python train.py --n_kv_head=6 --vocab_size=16753 --bias="all" --lr_mult_down=2.0 --grad_clip=1.0 --decay_fraction=0.657 --steps=10712
MLP neurons of a small language model. Each row is named by its layer, matrix (down: output weights) and neuron, and shows model dimensions 0-95. Each number is 128 + 32 x the weight over its row's rms, rounded and kept within 0 to 255.
Before each neuron's rows, "raises" lists the tokens whose logits its output raises most directly, leaving later layers aside.

raises: "ent", "ives", "enz", "idence", "ence"
L5.down418 [ 73 149 158 215 143 110  58 165 160 164 117  66 103 135 207 162 153 135  90  90 141 187  92 107  87 115 165 146 105 110 157  75 142 140 146 219 105 119  91 132 122 153 125  74 137  94 154 135 153 126 108 113 145 161 135  69  77  42 168 163  98 125 127 126 200 108 140 126 153 148 129 156 108 108 154 142  32 124  98 134  81 101 159 116 167 138 122 111 126 135 129 101 117  86 172 160]

raises: "ations", "ative", "ational", "outs", "atory"
L5.down325 [176 184 109 143  78 156 156 112  99 115 109 104 133 133 118  63 112 161 140 155 117 116 176 140 123 136  87 155 110 149 140 202 104 144 115 126  67 152 106 132 114  77 108 172 163 164  92 132 101  98 144 163 126 133 108  76 126  83 136 128 106 191  89 170 135 109 131 105 168 134  96 128 152  96 103 146 111 174 154  96 157 127 189 112 182 144 119 142 132 161 151 109 114  81 117 158]

raises: "ivated", "ier", " causes", "istic", "ive"
L5.down712 [110 177 101 139 145 163 197 158 100 125 153 181 110  77  59 136 132 169 126 116 158 133 183  87 106 172 168 201 126 139 127 165 133 143 110 144 187 137  91  95 126 152  85 106 113 136 126 129  77 113 101 146 154 145  85  90  84 167 139 142 126  98 131 160 118 131 100  86 102 142  86  78 168  97 102  85 116 116 188  96 116 150 133 163 154 150 101  97 136 169 124 134 128  90 121 141]

raises: "ated", "ation", "atory", "ates", "ator"
L7.down483 [181 128 187 136 104 117 178  94 107 164 128  90 134 158 155  89 120 113 174  73 112 131 109 211 124 128 150 134 155  95  83 115  59 120 150  93 116  77 133 119 135  96 146 159 141 114 134 182 175  79 106  87  64 120 102 158 159 164 183 117  92 114  88 148 170  91  80 122 126 146  69 137 135 135 108 176 113 126 142 134  94 114 109 151 104 126 158 120 113 130 103  89 152 138 119 105]

raises: "ire", "eu", "e", "ike", "ure"
L7.down85 [135 150 186  66  81 149  88 123 140 174 143 154 111 127 117 149 118 188 163  95  21  59 162 158 108 123  47 131 129 154 146 141 158 142  88 156  73 110 152 211 136 159 132 152 157 106  96  98 134 106  98 138 106 159 102 139 118 154 134 122 134 152 146 100  81 139  64 150 122 136 128 134 184 101 149  79 117 162 152 132 158 147 131 173 157 166 148 169 115 170 154  62 120 109 118  91]

raises: "ated", "ating", "ement", "ates", "eli"
L7.down480 [162 137 127 138  89 143 113 194 144 134 153 153  81 118 137 154  83 104 125 109 148 130 171 173 140 161 123 135 100 144 148  84  94 112  82 127  32  86 145 132 147 102 107  78 155  45 133 113 133 139 185 131 100  90 100 139 198  95  89 150 131 134 106  93 172 148  77 116  91 137 187 203 153 130 148 128 113 143  93  98 104  76 151  94 180 114  84  99 142 151 133 127 165 101 156 129]

raises: "stone", "ually", "ament", "als", "arily"
L6.down133 [119 140  95 154 120 196 112  87 153 137 147 122 122 145  88 152 114  92  94 138  99 106 196 127  82 160 142 152  94 184 217 104 119  81 137 130 124 163 127 145 133 164 116 159  77 114  83 156  81  99 167 103 111 157 135 139 153 114 100 158  88 111 126 108 142  71 139 128 133 124 117 133 110 155 152 122 136 136 153 121 132 119  98 201  87 133 132 115 122 163 176 127 182 132 141 157]

raises: "ew", "am", "ead", "eb", "aw"
L6.down29 [ 93 124  98 142 165 229 131 132  84 178 146 132 113 184 130  82 182 163 160 186  71 133 140 162 128 122 155 143 149  92 108 157 112  69  88 161 139 131 107  88  95  99  82 146 135 110  88 109 123 141 105 164 145 122 178 174 137 106 119 119 132 130 171 121 162  98 103 133 110 112 122 116 148 168  10 184 180 121 140  73 153 175  97  88 122 146  73 163 197 150 137 148 116 136  84 145]

raises: "lete", "et", "let", "zer", "etting"
L7.down38 [112 131 133 110 166 190  69 138 144  98 158  84 111 133  87 111  95 151 157 156 137 128 191 168  77 110  78 107 105  96  87 126 118 130  87 117 111 119  95 141 147  87 110 142  90 103 134  86  81 199  68 183 138  95 120 162  77 156 118 193 212 147 134 197 108 138 127 111 132 133 111 153  84  67  90 121 161 132  74 126 110 110 119  86 131 131 116 143  90 103 132  63  97 102 158 131]

raises: "ator", "ators", "ially", "ly", "ian"
L7.down118 [182 165 151 134 152  72 152  96 145 144 109 181  84 165 138  75 133 131 117 144 121 117 135 149 118   0 104 138  84 195 117 112 148 153 145 126 122  58 151 107  89 146 127 129  96 189 155 144  92 153  89 110 128 169 129 116 125 139 187 140  66 181 186 176 134 166 122 161 147 191 126 142 144  86  83  93 161  91 103  72 108 120 193  93  96 187 114 128 120 131 139 147 138 101 127 180]

raises: "):", ")", ")\n\n", ")\n", "),"
L2.down660 [148  71  81  59 167  81 134 151 120 123 163 136 120  65 178 154 120  81 203 175 131  78 152 183 127 189 122 130 101 163  82 119  73 150 195 138  77 123 149 194 157 120 141 133 115 108 125 161  84 106 127 130 100  67  87 158  81 144 118 174 194 121 109 149 161 123 119 143 158 119 166 173 116  55 131  94 152 151 114  73 113  62 156 190 130 122  91 129  99 138 157 130 102 109  89 157]

raises: "ix", "ability", "ering", "ves", "ably"
L7.down17 [149 115  90 133 181 139 107 109 117  96 118 136 140 125  69 133 136 142 103  81  92  76  86 135 113 103 107 190 131 137 137 144 141 120 130 189 127 106 133 173 146 111 126 123 144  76 119 137  86 113 145  96 154 114 156 124  97 152 120 138 161 157 123 157 125 112 168 135 126 127 116 145 164 148 122 147 113 137 136 145  76 115 125 161 126  78  94 155 107 150 174 109 166 108 165 140]